config = dict(
    norm_eps=1e-06,
    positions='learned+rope',
    parallel_block=False,
    optimizer='muon_variant',
)
MLP neurons of a small language model. Each row is named by its layer, matrix (gate and up: input weights) and neuron, and shows model dimensions 16-79. Each number is 128 + 24 x the weight over its row's rms, rounded and kept within 0 to 255. A neuron's up and down rows have the sign that makes its largest values positive.
A block is one neuron, or neurons of one layer that tend to fire together. After each block is what it responds to, as a language model described it from the Wikipedia text at the highest values.

L4.gate30 [122 123 137 164  96 101 155 115 165 126 119 114  98 180 170 144 130 131 119 104 180 125 138  96 153 102 118 127 118 132 156 111 102 129  94 177 161 126 155 120  85 147  79 177 114 114 125 160 121 117 102 113 166 127 148 102 125 170 108 169  92 168 143 100]
L4.up30 [135 166 136  90 111 126 148 131 115 141 122 131 155 150 153 135 108 131 161 102 127  86 129 106 148 140 121 136  93 119 161 100 142 153 126 129 139 111 123 150 107 106  76 133 140 110 165 129 146 135  95  83 128  91 149 127 125 150  92 127 117 153 145 125]
L4.gate390 [136 137 139 108 145 138 132 118 126 105 109 139 130 154 100 134 154 138 123 101 155 115 135 100 141 132 109 122 106 100 145 137 141 142 106 102 140 120  53 121 114 149 114 112 107 149 150  99 124 123 121 121 119 100 118 135 105 156 142 114 131 109 176 167]
L4.up390 [156 133  86 118 124 164 151  95 121 107 103 131 111 136 125 163  86 146 137 178 128 140 124 173 166 125 108 150  76 134 195  90 137 104  81 132 115 119 119 146 138 121 120 113 118 115  94 177 136 112 132 138 159 140 111 125 119 142 200  86 103 148 133 122]
L4.gate478 [114 126 164 137 146 112 146 184 140 146 123 126 160 144 129 142 151  86 130 106 118 141 104 131 175 104 105 121  87 111 122 126 129 111 138 130 153 171 130 133 149 144  88 123 132 149 103  85 165 139 153 136 129  76 152  96 100 138 114 138 156 140 121 138]
L4.up478 [157 140 115 110 125 141 128 158  91 121 125 188 151 192 138 150 118 154 123 139 132 129 119 148 168 170 138 153 155 118 110 120 121 130 105 133 102 134  81 160  96 185  60 137 139 150  98  94 165 111 109 105 116 113 140 126 109 132 124 105 148 161 144 145]
L4.gate594 [123 132  91 121  97 120 143 111 128 107 123 163 108 128 162 128 140 128 137 129 159  69 144 162 130  81 100 130 134  98 110 118 140 123 123 124 156 131 135 147 129 140 117 103 119 155 148 126 126 138 122 156 131  97 128 116 110 121 143 145 121 197 107 120]
L4.up594 [123 164 106 139 128  81 120 169 119 111 168 108 137 111 102 144 109 132 113 129 116 145 131 125 159 112 135 119 158 142  94 116 157 129 141 136 107 112  98 128 116 132 146 119  76 190 134  98 157  91  94 127  85 123 131  98 134 146 142  89 134 152 114 114]
Responds to: Periods ending a mid-paragraph sentence, often after a plural noun in technical or descriptive prose (flowers., diphthongs., stamens.), plus occasional mid-word pieces like ore.

L4.gate125 [153 117 101 105 161 147 157  75 140  98 143 168 157 123  81 141 145 151  87 136 145 143 101 182 115 129 110 119 106 104 112  97 145 105 139  85  99 143 134 115 139  86 135  91 135 124 123 107 197 135 132 140  92 138  94 102 105 158 116 124 131 131 124 108]
L4.up125 [161  90 112 145 158 178 154  79 151  98 120 161 130 111 118 106 141 140 133  99 165 121 131 122 147 150 120 123 120 131 135 112  86 174 148 125 127 138 139 125 115 127 167  89 172 173 124 141 166 146 131 107 147 102 120 109 111 127 144 147 111 116 180  83]
L4.gate255 [ 93 130 122 115 118 126 115 115 128 113 149 166 127 151 149 143 122 158  73 122 138 140 102 103 100 180 137  81 186 150 105 142 103 147 144 120 120 145 101 124 114 151 146 110 130 138 103  64 129 157 130 120 159 136 132 127 120 141 103 177 142 132 121 112]
L4.up255 [129 132 116 134 125 180 110 130  98 138 108 155 158  89 145 118 102 113 112 162 113 147  96 106 114 162 137 124 171 137 128 110 113 187 154 108 131 144  82 114 130 167 133 100 128 150  97 115 147 173  66  66 150 116 126 142 140 169 118  73  82 144 151 124]
L4.gate292 [111  94 134 119 161 131 112  80 119 144 157 121 163 148 171 101  73 116  90  96  90  84  97 131 122 138 125 109 141 149  97 108 114 115 186 103 110 151 129 124 122 160 167 120  99 125  73 138 156 177  92 135 122 134 127 157 119 116 144 118 111 134 123 119]
L4.up292 [196 105 145 143 126 117  99 123 126 125 159 140 167 159 165 107 160 125 150  98 117  82 110  86 107 106 147 140 154 131 107 112 104 168 145 153 140 131 155 155 137 112 133 165  99 148 122  96 149 118 121 162 127  92 158 115  97 149 126 116 160 104 146 161]
L4.gate362 [110 113 140 109 158 128 132 187  98 150 108 173 139 159 112 133 131 132 100 133 117 165 137 104 142 136 160 153 158 132 121 107 127 135 139 117 177 128 117  94 117  70 119 137 111 142 118 160 108 157 114 101 142 143 145 137 162 148 183 131 171 168 103 100]
L4.up362 [136 125 116 105 118 141 108 189 142 137 104 156 134 174 145 141 137 105 144 148 109 147 105 113 151 155 159 137 161 144 140 130 157 137 144 114 100 130 107 160 148 149 164 157  94 155 127 106 139 111  81 112 124 124 170 112 149 156 132 133 132 129 156 141]
Responds to: Word-internal continuation pieces, mostly in infobox field labels like Co-ord-inates, Rec-ord-ed and Spec-ies; also byte pieces of symbols such as ′ and ć.

L9.gate414 [ 93 104 124 138 119  89 142 114 146 109 109 151 122 134 109 137 162  62 167 117 102 166 137 112 155 151  87 126 115 145  98 118 128 121 141 103 134 142 148 109 151 102 157 111 121 127 136 124 116 130 112 135  92 132 145 105 133 122 180 135 155 123 124  94]
L9.up414 [115 119 107 159  96 130 130 135 125  99 123 196 137 156 125 128 107 104 147 149 105  92  88 142 101 166 142 148 129 129 149 144 120 105 145 103  83 147 173 159 113 153 125 149 118 117 112 142 128 133 136 118 129 117 168 156 152 155 131 103 159  83 123 119]
Responds to: Middle pieces of split month names in dates (Sep-t-ember, O-ct-ober, D-ec-ember, Apr-il), plus bytes after coordinate letters E/W/N and opening quotes.

L7.gate370 [149 116 168 144 149 160 139 147 156  96 117 149 139 118 179  86 112 109 134 126 155 108 125 103 143 148 120 155 111 156  96 135 141 122 111 143 150 129 141 143 168 118 125 125 146 124 111  90 147 123 162 115 122 157 136 144 122 167 137 115  87 179 130 102]
L7.up370 [148 133 161 149 132 145 116 137 156  98 150 124 134 159 134 119 117 152 157 165 113 154  95 138 136 129 120 133  85 164 107 109 135 111 136 161 173  89 101 133 118 173  92 141 119 145 103 148  88 141 168  81 101 145 121  93 152 138 128 108 115 150 158 143]
L7.gate493 [132 117 147 173 137 189 152 114  96 108  81 146 104 129 117 129 100 138 105 136 129 166 153 108 113  82 129 123 109 108 126 129  91 111 110 101 132 189 137 128 150 125  88 141 133 143 100  91 115 117 114 150 124 125 157  97 132 118 155 135 125 107  74 113]
L7.up493 [159 143 110  85 123 119  98  90 139 146 117 160 109 158  97 118 126 151 134  86 134 160 138 124  62 114 121 130 147 121  71  76 125 117 122 144 115 148 150 142 151 163  77 147 137 170 134 142 113 153 160 110 110 169 112 134 156 151 138 108 143 158 127 155]
L7.gate510 [164 124 125  94 104 126 161 125 133 108 107 163 137 145 132 167 130 167 130 100 105 126 113 123 119  96 163  61 120 102 149 128 122  90  75 124 124 116 179 176  97 141  86 119 119 128 161 125 132  81 131 165 168  96  99 139 134 108 171 155 127 144 163 125]
L7.up510 [ 50 102  94 103 151  99 154 141 154 120 163 161 106 152  85 130 144 128 132 122 148 166 155 123 152  90 128 136 131 152 162 142 104 154 117 130 106 150 153 142 132 129 158 153 119 112 136 124  97 159 124 130  90 121  86 123  99 141 166 139 134 142 153 112]
L7.gate588 [161 128 131 164 165 140 139 120 128 163 170 162 146 146 167 105  96 128 126 162 149 131 154 113  86 124 107  80 125 101 132 153 120 122 120 100 121 142 115 127 131 133 117 134  79 130 120 100 155 133 108  88 125 133 121 150 142 111 166 116  83 137 134 100]
L7.up588 [134 115 123 125 144 136 139 133 130 157 108 144 179  99 152 157 135 150 108 128 146 127 157 159 128 126 155 109 131 128 120 139 119 114 125 130 101 128 144 114 116 149 152 205 101 159 116 139  95 108 129  96 149 135  91 114 142 132  92 143 167 104 138 136]
Responds to: Final pieces that finish a common word split into tokens, above all "her" in other/Other, also fif-t-y, betwe-en, am-ong, Ev-ent-s.

L4.gate16 [113  79 114 174 125 125 136 104 122 108 108 167 111 141  88 130 137 115 163 137 154 113 123 178  78 148 126 127 105 103  99 106  85 126 164 168 113 125 109 107 121 124 100 126 164 149 128 123 157 149 102 130 154 153 104 123 178 130 192 136 128 159 111 137]
L4.up16 [123 110 105 131 150 112 110  87 107 127  98 148  74 149 120 132  77 111 121 171 190 125 145 164  92 144 117 139 103  71 105 149 131 105 153 148  93 104 109 130 123 133 102 130 136 186 163 109 149 137 135 123 133 119 113 122 165 126 148 104 142 102 100 118]
L4.gate132 [154 108 138  95 115 135 140  95 124 145 112 130 198 145 173 128 110 163 173 102  94 102 102 143 113 113 108 134 118 111 148 187 137  89 144 143 125 116 166 139 141 123 105 137 141 136 164 102 103 175 123 151 109 181 124 144 129 144 130 146 139 111 176 132]
L4.up132 [128 104 127 105 108 126 148 121 140 181 148 124 179 118 154 142 140 116 123 158 178 143 120 141  87 137  91 123 126 137 136 160 135 116 151 173 155 116 134  82 123 124 112 125 119 103 152 115 140 156 119 151 123 146  88 152 113 170 114 151 130 100 146 158]
L4.gate258 [129  93 151 127 108 136 148 132  98 113 117 116 136  99 130 171 101 150 112 109  95 109 102 146 112 165  92 120 116 204 119 143 129 138 141 132 127  91 167  85 105 114 124 136 108 147  59 145 102 147 131 160  82 131 122  86 115 105 120 122 141 108 155 126]
L4.up258 [130 123 121 162 100 122 172 157 148 187  84 132 132 193 164 117 112 110 143  87 110 142 140 134 117 172 119 139 157  82 107 129 115  85  92 151 137 135 126 136 123 149 107 172 135 136 128 154 158 105  99 103 109 135  85 190 113 125 139 127 140 106 133 116]
L4.gate261 [148  94 148 170 139 112  86 138  96  92 172 109 109 118  68 134  90  82 134 150 161 133 154 114 158 135 158 121 118 117 161 126 157 129  80 109 100 165 118 131 181 124 139 100 168 142 108  96 168 147 130  87 116  94 120 138 128 107 143  85 128  99  53 115]
L4.up261 [129  88 113 130 147 129 109 162 116 148 141 132 142 131 149 160 108 153 122  97 108 161 137 153 160 121  98 145 122 148  95 121 133 148  96 115  82 164 142 130 140 138 168 134 130 102 112 140 107 133 105 145  82 136 128 129 150 127 140  95 140 111 105  96]
Responds to: Line-initial dash bullets in infobox-style fact lists (- Children:, - Batting:, - Family:), and the final piece of a split word (lif-e, Sou-th, Mar-ine, O'Donovan).

L9.gate133 [157 135 133 100 108 126 133 112 137 119 132 109 160  95  96  89  79 153 152 130 108  90  89 145 138 180 149 153 150  97  96 105 133 108  96 128 161  94 131 159 135 144 138 118 154 191 102 172  98 116 147 152 135 146 139 113 149 117  99 111 102 105 110 108]
L9.up133 [104 161 155 111 121 122 109 123 130  86 144 164 129 108 104  94 151 126 115 141 125 127 141 132 156 133 136 168 133 101 101 130 172 189 129 151 106 166 105 146 155 103 150  98 147 194 139 124 123 116 111 148 122 122 104 131 135 115 124 120 159 196 159 127]
Responds to: Final token of multiword or split prepositions introducing a noun phrase, such as "end of", "due to", "dur|ing", "Follow|ing", "because of".

L4.gate53 [151 143 138 121 170  87 138 117 159 147 137 114 150 166 134 126 136 116 155  83 111 177  94 122 127 126 130 109 129 154 139 194 107 172 102  82 157 116 114 136 133 123 159 131 111 126 128 148 175 130 147 115 103 155 123 145  92 130  70 129 155  95 128 145]
L4.up53 [112 135 106 105 153 133 100 122 148 155 141 136 137 115 102 173 140 145 111 159 118 131 139 111 131 177 131 143 139 166 114 128 115  94 165 122 147 163 128 116 131 172 101 130 139 132 123 123 127 179 109 127 119 169 144 126  87 122 141 107 128 156 136 138]
L4.gate376 [126  99 138  83 134 109 120 120 113 116 124  99  78 140 160 149 138 153 166 128 141 115 143 143 108 110 127 160 166 118 150 130 120 102 167 133 129 143 119 170  79 123 169  92 100 137 162 142 153 108 175 118 103 122 127 118 141 137 141 128 114 149 136 115]
L4.up376 [108 136 131 135 139  96 120 121 155  84  99 116 131 139 149 167 124 142 118 123 180 163 135  99 121 164 134 130 144 144 124 120 138  92 123 142 102 175 156 135 134 113  99 126 128  91 153 138 143 120 113 108 119 129 172 108 142 133 177 128 158 157  99 129]
L4.gate426 [125 124 130 120 189 116 119 169 181 175 118 132 128 176  80 130 118  75 124 103 119 111 131  82 127 108 120  98 120 139 153 144 105 147 117 156 134 148 163  83 130 164 141 150 150 127 139 137 125 109 140 155 116 144 138 126  87 161 115 118 156  71 100 132]
L4.up426 [ 86 115 165  85 126  84 108 132  77 150 127  89 170 123 114 159 126 106  79 140  89 110 147 139 161 108 169  64  86 135 136 132  87 130 119 109 140 102 140 110 159  97 172 130 135 138 134 140 126 109  74 163 149 155 133 112  93 141 107 180 128 115 142 143]
L4.gate547 [105 127 131  95 107 123 105 159  91 128 105 102 129 127 107 138 157 128  96 133 155 129 103 154 108 156 111 154  92 117 158 129 139 122 110 113 147 157 157 106 130  90 166 103 134 104 103 169 110 132 126  99 141 103 109  86 151 135 119 126 168 131 114 137]
L4.up547 [132 138 154 137 143  90 105 167 119 106 117 129 147 109 117 163 138  92 132 128 117  82 144  99  99 187 191 102 107 134 191 133 165 143  85 121 154 148 114 108 129  92 137 115 145  91 128 149  77 105 105 111 121 127  99 150 112 131 121 170 148 168 129 150]
Responds to: Short word-piece tokens that continue a common word broken into odd fragments, especially p after capital U (U-p, Upon, Upper), plus Dur-ing, Cham-p-ionship, Of-f-ice, for-mer.

L7.gate130 [133 153  94 125 103 119  97 141 177 153 113 138 137 136 137 170 156 135 127  67 110 125 133 112  74 165 174 114 184 113 124 126 115 123 132  93 160 151  87  74 197 121 153 129 110 109 172 145 152 102 103 114 131 132 172 124 153 118 104 178 152 116 131 158]
L7.up130 [150 133 148 113 144  70  99  96 113 105 148 132 138 119 158 169 119 123  94 121 110 163 124 145 181 137  83 148 145 111 147 169 138 174 154 131 124 102 164 112 126 115  83 159 146 151 157 130 124 135 154 139 106 104 115 102 144  88 108 125 128 128 146 101]
L7.gate174 [110 110 113 152 144  91  94 139 133 148 153  95 109 130 163 125 105 119 140 139 144 102 142 136 116 132 122 121 181  76  95 151 113 170 125 110 100 152 145 100 146 125 112 124 139 112 111 110 125 148 110 134 142 122  92 141  88 137  83 103 125  96 111 141]
L7.up174 [142  79 129 126 110  93 125 128 160 123 118 124 127 125 122 143 127 119 156 126  84 138 121 155 145 146 129 125 146 157 133 122 156 145 124 120 111 148 146 124 126  99 142 107 121 168 120 148 141 150 163 166  52 124 144 121 116 186 117 127 173 119 106 123]
L7.gate281 [116 145 120  93 115  98 152 125 111 135  67 104 159 121 110 148 170 129 125 114 136 122 130 120 129 139 170 143 164 100 128 140 105 140 139 136 108 150 123 149 161 105 154 115 122 141  98 126 161 105 138 164 149  95 105 169 104 126 144 104 131 123 115 126]
L7.up281 [161  88 134 168 119 136 110 138 102 120 150 141 131 160 121 147 156 159 138 126 144 142 144 131  98 160 158 136 143 129 143 142  91 154 112 143 128 157  66 112 174  82 126 135 151 132 166 109 170 138 157 134 120 159 118 129 121 145 107 144  98 165 137 103]
L7.gate366 [143 118 131 116 126 129 146 115 150 183 152 119 129 125 109 136 151 107 152 101  92 127 148 117 127 143  93 105 180 161 113 143 142 112  86 111 142 158 112 143 145 135 116  93 101 119 113 128 127 111 107 125 113 158 101  91  96 158 137 136 161  98 176 161]
L7.up366 [132 114 136 114 138 105 163 137 110 145 113 109 128 124 104 120 137  96  90 143 114 108 109 150  93 131 110 146 156 158 139 101 100 176 134 148 108 125 157  90 166 168 137 140 128 193 169  99 148 168 138  88 116 115 121 108 120 135 105 162 153  96 173 137]
Responds to: Last piece of a preposition or prepositional phrase, often split across tokens, just before its object: dur-ing, due to, af-ter, despit-e, place.

L7.gate165 [ 90  75 129 165 139  80 105 104 135 149 122 131 112 169  97 115 122 103 140 113 151 101 111 130 114 133 144 148 134 125 125 106 121 145 114 127 119 159 139 105 155 160 148 142 137 142 101 134  85 135 169  90 133 132 131 148 111 120 173 126 115 141 147 163]
L7.up165 [125 153 132  99 150 192 160 106 141 121 123  68 112 124  68 100 155 135 132 110 155  95  74 126 111 116 135 127 138 129 129 145 130 129  85 123 136 157 122 123 134 118 108 119 120 150 103 112 131 117 179 123 140 127 134 169 163  92 150 154 115  93 133 104]
L7.gate391 [104 149 124 131 142 147 101  80 188  90 109 157 117  94 121  84 137 111 136 120 143 147 109  99  80 104 114 130 101 121 144  93 137 108 128 122 122 130 147 140 132  98 113 121 141 123  85  97 126 107 133 134 130 146 141 120 156 115 145 139  91 136 172 164]
L7.up391 [130 136 147 120 113  65  96 101 133  95 124 151 151 132 144  95 174 128 132  73 151 105 118 101 106 115 130 140 139 128 134  74 129 130 131 143 126 131 131  91 105 106 136 111 125 107 138 139 107 150 166 187 120 151 186 151 124 110 161  85  89 164 107 165]
L7.gate556 [149 139 153 141 159 139 121 112 152 109 117  98 130 151 145 107 147 142 119 159 152 129 115 156 120 121 140 120 142 134 101 102 177 126 127 146 134 129 115 158 145  84 113 118 165 164 136 151 148 165 126 116 124 139 156 145 164  73 158 137 149 142 141 120]
L7.up556 [129 116 157 160 120 153  84 167 109 106 100 111 103 169 102 135 141 144 110 178 152  91  96 126 101 142 125 141 126 130 145 124 135 130 141 110 164 136 105 131  99  84 128  94 163 145 111  97 153 136 141  73 135 146 122 152 109 146 123 156 129 127 147 141]
L7.gate697 [126 139 101 130 113  82 105 124 155 100 130 126 115  94 151  98 135 116 133 120 124 140 154 143 114 115 119 112 111 122 138 132 150 142  74 120 115 139 164 129 116 146 132 119 117 113 106 120 124 123 134  98 112  93  98 143 141 168 126 125 111 163 143  76]
L7.up697 [151 132 118 123 108  64 156 157  96 129 134 142  92 145 106 143 147 121  96 130 165 131 110 139 122 138  82 107 122 148 121  83  81 155 161 123 188 116 181 148 168 116 141 119  96 134 106 134 102 103 109 114  96  81 160  93 103 139  77 136 115 100 122 134]
Responds to: Fires on a word-piece token inside a longer word, right after its first fragment, as in chr-ist, prac-t-ice, pre-p-ares, l-ong.

L4.gate88 [176 132 151 108  67 132 137 121 145 116 124 137 135 152 107 136 124 132  87  97 122 162 124 112 157 107 137 116 153 126 129 169 132 119  99 138  99 131 142 158 148 102  86  78 133  74 120 145 139 132 115 130 104  60 128  91 165 151 133 131 160 134 137 160]
L4.up88 [169 138 114  76  97 117 115 109 160 124 133 114 147 144 110 103 106 119  99 104 146 129 110 109 148 118 110 119 138 141 104 134 116 137 116 145  93 123  76 157 131  80 129 121 130 100 126 146 119 107 122 100 134  89 101 122 156 145 147 144 139 150 126  93]
L4.gate224 [105 117 167 152 130 137 158 157 147 137 111 170 156 152 161 167 115 129 139 142 110  85 120 109 117 154 149 105 125 148 137 118 140 162 137 111 116 155 140 151 141 108  97 155 105 148  85 120 129 117 149 129 106  81 163 123 108 112 165 114 150 112 149  90]
L4.up224 [137 124 104 159 128 137 167 125 150 108  92 104 135 132 146 141 131 158 131 150 113 128 120  95 165 156 166 112 128 122 147 154 124 157 137 166  85 162  95 128 126 100 155 169 105 124 135 125 154  83 104 130 134  76 120 156 134 149 147 115 157  95 135  80]
L4.gate278 [179  96 144 119 118 161 177  98 127 152 117 167 159 132 115 130 108 112 130  84 120 108 155  95 122 171 155  82 104 142 131 102 161 123 149 140  77  85 115 178 156 154 135 143  93 120 116 110  94 128 130 126 181  71 124 153 176 163 161  90 119 154 134 155]
L4.up278 [ 83 118 130  92 134 142 162 154 108 168  90 131 152 145 128 119 144 139 177  81 146 108 147  78 149 123 147 124 147 192 104  88 127 120 153 126  95  98 108 145 145 122 113 160 145 143 115 137 116 182  92  92 150 130 137 101 133 145 172 120 132 125 128 175]
L4.gate314 [108 109  98 140  80 102 193  93 126 146 112 102 142 119  97 114 117 107 108 144 144 149 108 112 147 134 157  96 117 143 113 148 112 113 128 145  68  80 110 103 167  93 103 121 116 117  86 130 136 122 117  93 104 151 146  91 141 129 138 149 115 126 112 168]
L4.up314 [134 114 126 105  91 111 122 108 136 106 138 162 137 162 146 111 143 110 131 105 134 101 158 141 168 120 108 122 144  96 116 140  84 109  88 144  88 114 158 141 166 137 153  83 116 116 133 110 160 117  94 122 134 104 131 145 150 124 159 121 168 179 108 106]
Responds to: Short mid-word fragments, mostly vowel-consonant pieces like op, ap, od, as in s-op-rano, ex-od-us, num-ber; also the empty token after a slash in coordinate strings.

L7.gate292 [112 110 120 171 106 132 139 149 135 145 150 140 113 126 123 126 130  82 152  92 101 127 162 119 128 107 130 177 103 186 132 154 138 135 117 104 157 102  97  98 146 121 162 136 120 150 133 104  96 138 152 125 165 122 127 113 151 136 150 132 128 129 102 148]
L7.up292 [144 113 114 144 128 101 112 100 130 106 104 157 149 114 138 115 155 109 106  96 148 152 128 150 110  94 101 113  87 107 139 123 113 116  96 130 133 107 138 107 170 167 116 118 125 134 148 138 116 138  90 102 148 160 110  89 130  69  95 138 100 158 146 147]
L7.gate450 [123 123 121 149 119 148  80 113 104 134 121 155 139 150 163 105 123 130 131 145 111 109 149 100 123 143 123 131 144 153  84 136 112 128 106 117 141 158 153  91 133 127 132  98 149 152 154 105 138 144 165 143 116  92 139 110 115 111 156 100 107 125  99 125]
L7.up450 [162 105 133  89 136 147 124 110 159 127 151 135 123 130 158 132 111 153 126 121 152 139 150 133 110 160 116 141  99 101 126  82 132 105 116 143 124 112 129 128 130 110 163 163 129  98 110 121 138 109 106 159 120 138  75  73 139 142 187 147  98 147 127 111]
L7.gate465 [129  82 115 152 119 110 150 142 111 131 125 165 135 127 160 104 128 146 151 150 135  86 135 151 160 138 100 139  80 139 124 137 123 161 159  90 139 137 121 122 177 120 103 126 136 151 169 140 104 179 163 128 170 149 149 123 123 118 174 175 138 160 140 134]
L7.up465 [164 101 114 156 145 123 104 144 112 109  91 117 114 162  91 132  98  54 131 136 106 111 105 186 117 170 153  89 130 126  79 109 102 132 153 145 130 127 118 106 123 102 105 131 158 145 138 106 140 126  97 144  96 110 126 109 140 104 132 131 152 123 179 106]
L7.gate553 [142 140 120 165 125 119 135 129 149 132 143 125 152 124 116 138 126  93 161 146  85 142 161  89  86 107 149 127 140 155 187 130 116 100 152 114 107 147 101 134 124 167 112 106 167 154 134 122 142 117 149 119 148 105 134 119  87 126 168 145 119 140  56 113]
L7.up553 [133 183  91 159 141 142 149 148 113 130 152 115 148 117 135 193 167 108  88 148 106 132 131 127 124 117 154 124 125 106 133 187 143 148 102 120 127 107  99 103 112 129 139 138 118 185 140 103 124 153 144 132 143 153 160 159 163 117  86 112 102 101 115 144]
Responds to: Word-internal pieces in the middle of a split word, strongest on the contraction apostrophe after a pronoun (I'm, we're, he'll), also ag-ain-st, di-re-ctorate, ad-ver-tisements.

L9.gate635 [ 99 130 155 113 157 157 126 145 112 178 147 118 175  94 108 154 135 133  97 160 156 133 111 150  74 138 151 173  74 160 151 142  89 140 127 135  56 108 179 110 158 114 165 111 141 173 148 160 151 119 129  93 143 155 126 108 122 116 151 112 131 100 131 176]
L9.up635 [177 119 140 165 157 119 139 141 151 127 123 135 134 154 160  99 125 139  82  95  92 139  76 104  98 127 163 112 143 128  84 180 126 108 123 145 150 138 156 131 142 108 161 128 102  96 144 140 133 130  94 128 139 180 133 160 126 123 139 132  95 145 120 165]
Responds to: Short word-piece fragments inside a word split into several tokens, often names or foreign terms, as in Az-er-baijan, Cari-b-bean, ass-oc-iation, tik-k-un.

L7.gate175 [160 135 120 162  72 170 162 129 149 147 119 145 107 154 119 159 159 156 143  99 140 137  66 101 151 136 132 142  99  61 142 135 104 114 116 151 138 138  90 104 135 138 151 120 139 139 154 116 161 162  93 124 159  95 118  69 117 146 140 140 118 131 130 117]
L7.up175 [138  87 161 135 141 123 129 128 124 116 146 129 131 127 125 140 134 103 130 145 161 167 162 108 125 117 101 147  88 152 123 146 126 156 105 122  97 161 114 129 112  98 141 151 126 114 142 159 152  96 110 125 102 107 175 181  85 133 140 118 140 129 103 129]
L7.gate209 [104 109 147 117 125 100 140 111 115 115 131 144 113  91 169 102 141 106 154 123 131 169 168 129 136 118 115 132 116 123 138 117  99 209 117 122 108 143  92 152 108 125 149 150 120 146 133 125 176 145 139 112  94 171 128 116 135 161 130 126 131 165 165 147]
L7.up209 [114 151  85  96  92 151 127 174 141 176 177  87 157 119 151 118 139 155 182 148 129 150 134 132 140 154 134 148 165 109 127 142 152 119 124 148 128 162  93 170 124 140 130  90  94 129 117 155 171 107 143 103 139 195  81 100  94 141 103 106 105 123 113  97]
L7.gate251 [142 144  76 132 112 120 116 130 153 113 133 129 111 146  77 117 157 163 158 149 113 144 128 118 133 117 119 114 107 126 131 106 121 122 118 117 114  86 150 133 198 157 121 165 101 107 126 174 124 119 135 153 140  91 127 128 103 115 118 142 134 152 164  97]
L7.up251 [108 148 146 168 118 143 152 152 167 149 128 125 174 123  62 133 180 138 113 146 122  67 163 132 152 159 155 118  75 134 162  78 130 153 117 142 134 163 102 135 146 128 128 123 138 169 138  98 178  80 121 127 122 117 124  97 142 131 101 150 102 162 161 154]
L7.gate626 [129  84 134 173  74 132 117 134 133 156 101 125 116 106 130 124 123 125 131 129 168 168 131  89 111 140 107 109 122 127 125 146 144 140 126 100 154 126 121  82  99 172 125 104 155 153 147 128 121 141 166 148  84 147 132  92 120 143  85 144 152 138  86  76]
L7.up626 [108 130  94 101 122 211 147 159 169 130 124 116 125 151 104 128 115 155 151 139 131 101 134 120 128 128 165 109 151  98 124 171  92 107 134 137 118 135 127 146 162 130 118 122 181 152 124 150 117  97 135 132 109 121 106 138 121 123 134 123 142 146 116 116]
Responds to: Periods closing a sentence in Wikipedia prose, e.g. "World War I.", "the lift."; also abbreviation dots like "Mr." and rare word endings.

L9.gate516 [143 166 111 158 124 138 175  99 139 115 150 142 156 108 143 105  98 106 135 142 100  93 153 155 137 129 150 114  87 155 103 140 117 167 167 151 152 108 119 116 154 123 123 135 136 138 106 148 129 160 117 104 114 138 125 119 119 111 145 115 101 171 125  78]
L9.up516 [120 146 132 139 134 116 159 128 109 127 129 139 158 129 154 128 107 120 178 139 147  94 150 160 144 145  98 133 154 127 130 145 145 138 146 125 135 114 121  88 120 147  96 161 149 151 157 126 118 164 127 139 149 106 110 101 150 159  83 134  95 123 127 105]
Responds to: Final or middle subword pieces that finish a common word, mostly in infobox fields and table headers (Add-ed, Vot-es, Genr-es), also in prose (l-if-e, f-ol-lowing).